{
  "n_layer": 15,
  "d_model": 576,
  "n_head": 7,
  "n_kv_head": 7,
  "head_dim": 64,
  "d_mlp": 2304,
  "vocab_size": 11292,
  "activation": "gelu",
  "norm": "rmsnorm",
  "norm_place": "post",
  "norm_eps": 1e-06,
  "positions": "learned",
  "qk_norm": false,
  "attn_scale": 0.125,
  "bias": "all",
  "tie_embeddings": true,
  "parallel_block": false,
  "extras": ["capped logits"],
  "init": "normal",
  "init_std_qkv": 0.0168,
  "init_std_o": 0.00306,
  "init_std_up": 0.0168,
  "init_std_down": 0.00306,
  "optimizer": "muon_variant",
  "lr": 0.00428,
  "lr_mult_o": 2.0,
  "lr_mult_down": 1.5,
  "beta1": 0.9,
  "lr_head": 0.00553,
  "grad_clip": 1.0,
  "warmup_steps": 200,
  "schedule": "wsd",
  "decay_fraction": 0.737,
  "decay_shape": "linear",
  "final_lr_fraction": 0.0,
  "batch_tokens": [65536, 131072, 196608],
  "seq_len": 512,
  "doc_mask": false,
  "train_tokens": 494900000,
  "steps": 4079,
  "dataset": "wikipedia_en"
}
MLP neurons of a small language model. Each row is named by its layer, matrix (up: input weights) and neuron, and shows model dimensions 0-191. Each number is 500 + 40 x the weight over its row's rms, rounded and kept within 0 to 999. Numbers have three digits each.
A block is one neuron, or neurons of one layer that tend to fire together. After each block is what it responds to, as a language model described it from the Wikipedia text at the highest values.

L12.up392:505464487508466426477462461455499491543520430460499564559536520467456497485478544462576466513475453472473461487479474503520507501520495555587470541477498485427524514512529515528479525510529544468488474424473394537499514445476506486487567552509488497514476476508448540458522414514486470498449508443494520427483525485482575490489483509541520483534509465471487504494533490515453523515431562495448330530467517485515528543487528521559519575483541498493520463472540526485490504534456455565479468503519521471539502388539462536551552465454525469449475457497523469539532453475453504510
L12.up475:519494545597468500487489522539461497552382549523517515498491476521425577517523530542482501500451454518497464512495497488480520524496454456508539489482455514503496489510502495523460450536510517498477521454518430590442465562482466481474546457513471480522510479490476518516491456467468406476508524542488435436542493524449469486514519463477584515485543542493482519461508553483517444538508498485526523422505519466513486521495510434541537463505515541513527507492527488492495546437608440486495540495551501422561476546504513501520519566490560542530496525462473500449570521516484457512
L12.up997:514514498531472562487462478486609533479477492489488496558470465474485523484517538507544510505485427528537466440495513561519538500504453502508462529505488412463532467512583542526492523494510521537507411479489473504534568466505472443450544501548496518486481465512451505402564430531499505530459475539498552496529529548541487457473501487559548538485495512504483537439534469486483530520506518549530551545449598520460501548447520544535513506549521503458442461590542524517418464513507546535451529403593514488454563445482563554549570487456576502421493520514473501549473481571540450532
L12.up1341:581454527510519516538513486518450539424531531445499467507449552494477454486537522503516511491467542522508484517523538501531482476513450489532473527475479491519505538495459502485511484468571471477522521473494564475485493492468582498443510466544542599606513549455458475500468454532560414452561489525511544556529429515475481488478450495530609514448471489520448509498502538445598487536530475564503556595545505497479477463480524437542435553495481508513480574482415532389514507534432569550505542503525523442541563485469546576501452446510517494570495518462437545529534515539468546481
L12.up1455:517455455488464454495595494499505487527503412446517486537548421482483523515519507534500505467518446471428561532435464442478597442470465443494529516494472513455501478487482462526516463533539482618623507486471445461492501489537470494464428513504501553542483503483485463517549441480529377414555485537541516499531480493430494444436465449487431460472470580478601493458477479495541504448424546534427510477489493472480496581480536483536505512455470595509524494461512525608479514525470557503568542533501527433513507591527539520534467461518518484484491534500496517502480524494517527412
L12.up1561:534455507556513498543499409484428469466526473505455484445535392511480530546513457495486448548467506555519515527518463527478452582486446486484566574492485585512512491625486584500501482453527497575499461580509459513434490534446520466494406479526528513608515500380513458465489488512495490473533454453562544486504437544459549494466513529455572515477452487498507495472479481436488530498497541489445451529445489448470490505499515523482487505461530528534583460476480512502454523445516506514560529536456483581474493504470464565477524478533470500505448585419503452574511541541483501471
L12.up1625:475511522441402556545595490499457476505517549597526613530438516455624467489468499505536497484486477471470479507544508491507539548482482553517467514464504524502507557515523481496443497531453541511476511544515471463518479485569513452488486464497473554517500436529506545490536505522569469510465465462512546495456502484483533466513462559558476491550458542466533481463530532411496578475461473503406490427453454516464512540537465545513558554562486520452488475496549526522436571537498492544471536455499508522466496529496446513504502471543509484478463517563530465558436531551518503463
L12.up2182:542471518472496494511503441495404420481449512488488516523521516513436538490494528451451448487501444471469450420520463478521575509519473521484496518491420540504544499514481534518400493542470453592554503515476460463485472541511491516512502461536416474487537536518576558518489474537493439482556524586503603516526511441498485486507517394608551449467482444496543478551452487485545500453455525527515509476514461475522481566442567526514482526445410483614491502552563464492555497500422490499468566449500472484460457563518550476521522460483580475423475459449432498501519503544446466462
Responds to: Sentence-ending punctuation. Periods closing declarative sentences in Wikipedia prose, where a new sentence follows, plus clause-ending commas and verbs like estimated or said before a that-clause.

L6.up895:521454536465539502450525490511517518505510508527476527427448517443526540466426551496491508499495409469470466566494514509497496504514519537489488529548559448493538507507459494472455508535484522547545496500475475555501548520489511495516499480529452580471446421574462464563464509561505557565523480471441478507465505473468524458545483494515470408513526514485476449448456539522490504477572489440484425474490474495504565446480551485532524491461525467509501509541486536527529497477520458490500527454501554408473487473531400491509510503398520531495505487523510558482495444499454490435
L6.up1497:499587464480523455428524478441523518603499500481589539476448561529396473493499572517515456520555467481555449525530507484479592526511480571492554525516553487604589491448504493510532485540437481513489490475487491469520495477512464566461556466575474478456577422545484476492522557558520493448470509444478490475446552499535446466556508515506471554476455469449444498489483477445525535487473503473513459526488543511553502425502553513493437491549539511472474495576498546506515489513529467502500457520479542568481514430518443553552536508436527565490495508510477508417563489529463464528
L6.up1582:476465500489580529480482588522507531502496493461426540498493500508475533464541509459435499596490450459506436490475555490490519449545459525552470531457516454555577539374516626484572537468487578471548450516554482473532488475422538453444507462524435479477508505512497467473516498451494484479429512438456500497513529462478450498447498493465474510491495513486483502524472456465528514559496554473464442460518590527487463498508497545563516488582546483522412500607520537492510462535435526461484467472454460463489488503462461495457487486470483469535464498499507572497508477518532454512
L6.up2027:504464441486483497485480493446524510520509533530526508533542477447478512469474486557445475623478483438554488449572496474530530508489460493488535535478508478581537484411502487540563531472612503480524528427488512434508425441538574532506516474587459475473532509507483541519482534445461471514521504505536490520549512442525575514503428465493457538543487545466483502530494437491510579519566536536515447498495440490514570508516489481576538488593515487549490479536571480519545526483495528545523500402532480458464529438489515479500489518520468529514538508615498520567501418500460434421
Responds to: Sentence-ending periods. Full stops closing a sentence in mid-paragraph narrative prose, before a new sentence starts, as in "led to their breakup." or "in little under four months."

L6.up896:477539492403512480498505449464543477499513451497499478487539526495553538560444488501519385585524481507440521550514512478547501462449460475537552544441472435524472506521464583505520635420499525459518510479474479527527488515435519516546503494440494509499507441507465481506480500464483572533485467516491535527524544454534525488566595454528549528461505521460485532442482488535477514502516559508511539501508479555541484523481515444545453536508581448479454521528477569511522472559472468516432502513521479528461466513414459460504505426488590472500420585550513497492463518500486482481
L6.up2105:489478542500527468537477534407541509529483461517518492454455445554497545416527497522482518491545522518510484498485563542595543457513509483531484498425476524550416475525569530526492511450517549490521466523489477401460476549518505474520426532527583528492474472473466490468533500475458514519451454525524568495620533463531527521484555380521491531557475463487503457498480509499473470510544531555482478545468484521478531502504433490483529429497457514528453533489503484519474545501464453486445570480527482532495402528424472542545455414459556479540528464507493514468461496437609535480
L6.up2166:476501435472556547552485522496540541452461510480541480501512510513502496469485473532537504532549505463465504521476520475490477445492476486586589466495531564454573486582428597429508505525549520563524549533549550479554488489555514520452518472470501510494485443398542485553438555478531436500528474529465539551474472569521525491445512505490448557452439494506484489478501483472478569536456541543458521494473487552519499520486514472496518519537602438537487580481454478493482516468402529474461463472478535500499443514535507507485448442472437500478547558537572495458527461467531521486
L6.up2214:533503527427572504503470534577356506522491489418521513477509496480550483468504489493529531545441392541500491530496513554499443490605483482518455537457557500529509484541516515431549505510510498472496524412464464490498420453487494479513541514524505485511492444441496476549509497481506489499527552559501502501500510544473480494555519496521433475550466478435519482448533438511549528500474504433518403482504489517484534530453484399537527497560478519514462554494486410490474544518496471571484538560519495529494443540553530538518539496490543500473488466530538463476412556422443563523
Responds to: Anaphoric generic head nouns. Generic nouns after "the" that refer back to an entity already named in the text, mostly "the company", also "the club", "the group", "the firm".

L3.up767:502450474451499490505440490514483450507452499496531504496580487548534526494490435487482478474469469448497502530498568513494498508453511513534467480471439521507470444548577544468475540519499447524465592619410500514513489425517537431484501511486492549467486487538510439455533433530449438479467558515545492494509481502482488513544602474586416492499497555526535510418494457503528529504474527530482501497441460472454463508464453417517439479492574572469464413471471425515465498574513513520487541522521570511571496532493591458483466539487495488521515578511540465518453475578466535579
L3.up1426:476563462493517476562469523503562521543520458469526469468463518539484504502536469478522494461498437449390456490519498420520483487461495532503547551444471488559498533534540493480466542457457515437516513488427445508506483428423514483530531439524540532466515470532544516463436518465539489488525541433588497458540553464470441504490516441566480499501501532539528487434506487532513593494486492484561460490512547512415521551514512544484531550543461488469454471520498472504563507528550496423500492488520480529530540491445502449463511509482538518491526475557445489518466499461453493511
Responds to: Article's main subject noun. Generic nouns naming the work or group an article covers, usually after "the", such as series, game, album, team, group.

L3.up441:501480469476574462474491493478488500481530485480478489568461541573543471490496536423497518504443541537512489496505502520527461550487489509453549491453470487519506454436452509516493454451444514510539525511506509465500539498510500562528557518487536486584472455519546481510452442461488472486508533447489523550554486540537541537478538453535503528542500438464438447492523517494511565447496448523492398463520482487472499511523490488488563476465501425528492529536550496562400448572494477484478408499526534418552487490477474493467470469487498464526520541560533497493492483538465534543
L3.up1673:486560516457516526483486514471507488524512474589449516575491522518542491503502477430479421512416622509477463508466454477443550547495482529535498456567502518545510513457505542481433487522584519466532478490490443469545479451519541572502492488477502488494525433510467440468524555528478572484477472463469535527528484519446507497536561484522466500501595478488517486460533403500505493526560436514452418501440494515495547502485532504524531575472558524503543477563523515523560417554507445525465394470486497462548484443480489467524491484537524447443475472514471521482535476556452482478
Responds to: Sentence-final periods. Sentence-ending full stops, including .") and .", that close long clauses in any Wikipedia prose, e.g. "...solid land.", "...nationality.", "...Democrats are not the problem."

L12.up102:468498553476500480451497456560522534543487499468456495483468511608519426474568527471526614536436530555515453557424411540561532502507491454592586525489538419506463530564460452479497497464523468559464539456351494581454491562502423498484504518517514519441454552457507535556585477551508524522428492529512511510509512463503473499533542536485463539472452496463509446543500473504503513424423467452582470511499424478524498536502524487444543483528551528491463489477484479527525509521497538477457491512476402534538489525490530469515507441473525582456518470560579482531522506511455437461
L12.up264:524471559495566455461498441503537513456475467544530486466528574498535531488501525462434486473511464513502437527478494497494470422544461515479542530472481478468532458521520525474465521442588433498453457510506519541488507541418458511586463569509506454486532515525493529447484465481483532516576475532413504456512556523544511457466553497490528575536474549509454528531421467527484528491471456548458498409540471480496508469550551487487561498513493480556505473469398542466470557476485425549498523443494469485499498550471543502460537468608497518411490465585547451494533556505446481540
L12.up779:482511490539463456442485453426477519476540514535588522499466395482459501540563555517514478469475489462483468474460479454481520493538462450530479490440488522516539479524575519430471487431514524523411559523478537549467508467445505508445485515480554483569522477419517541496453506541489517521525537489499489480518430503533530478478548540517513523458531480464569551510513486510495483476514455506502458499471480565474459510528502477534459522522573472461526538489546519537536553502464513505503492447425500473543513528492506557564472537513586474461459513518379517469532522521446547501
L12.up1266:503566442552568465459514496469548522453501447475513495530490432487481433456521541452556459479513486521472560477444523507470483531480497461521596469454490448436454557529505435496506472497499464484483462456387471535468508499504491500473535499490526502444530487570463573423514517535444507416558573477451495574470549484529558495587515448447539485517539510548516496519415425572456458575521568571498511530562541501440440486509455504498496496471464465477481478571485506499481511538501499508411568403487411487529467456470485476477490535494504491504526541526482547480464475521450526522
L12.up1452:534485535459527615465478578499534539521442547470430515526483407526527502535474502533508436459474510490478453497537484526520557485525532505549505434574551421522445430483513503551563448422506508522472481496505458404528484564523469506497501504577489517490499466504515512446499479512453533529438458543538462458506532472563482532477512531493531529453481540515431501509471524432477466538516465445523439531522502515427479541472475497519500510489458468554503518519429479445458509437504533406496505555533442551444500499488507426523459512520572578454540522520488494467517491526461480585
L12.up1825:498459530469561468508477474500462475462493463467578504464568457558526476491497510541451559549529494503469540526446515486534526462562504499550534480483594469579586445557592505454482510432470528515459488496492432549538487466482520463547481515530598446505535403493560512436598496546482528508509493462438420435498534521568496514485497533507490521479481507552457499532524487521518403479403545469499478452427444528546507496597462476491552475522516507502454528528564482612502504514430535496486491487456479509513478567501531498473505432540529463478566498471500487426483497487477539529
L12.up2183:472488488498483521500447471525540497551499494536470446487493525426459523469479519538479549504425497439497479461534480533496548425466493553485515525426566569438468471497560529536484508499480536423524516520415471526526547450494499430504517505518548517535504510518480549512558486586501546470476536495470476434512497480499474530491507532439459509472454531445493481514460488499415488522519412549486440491553458495509469577496484458469506497553553496592503513517479478523477506541536568486520513474541509472449477528475493466428468463501493476551514558460506599508593431501467463482
L12.up2277:448478496448499538506408459499466478495537478456434516470512488458561516502518501469527575429451466552500506468469522477474571503545537458525456464476518528400449461494495487486469422478533528444494543505508499547520506521534438426504533487504478484500507464522428483559494523489476563486527533520509460499550518516537463512509472516515480475465556518523461469561422493516513525511527594497548588471548448553470505479514511473483406529555468507548529490481487495437424514486506474495536438448439461459426504486495460549469530496514567553416522536502441481475457517526512517511
Responds to: Noun-ending tokens, repeated referents. Final tokens of nouns and names, often a word's last piece, naming something already mentioned, e.g. Tasha, the bill, Argotec.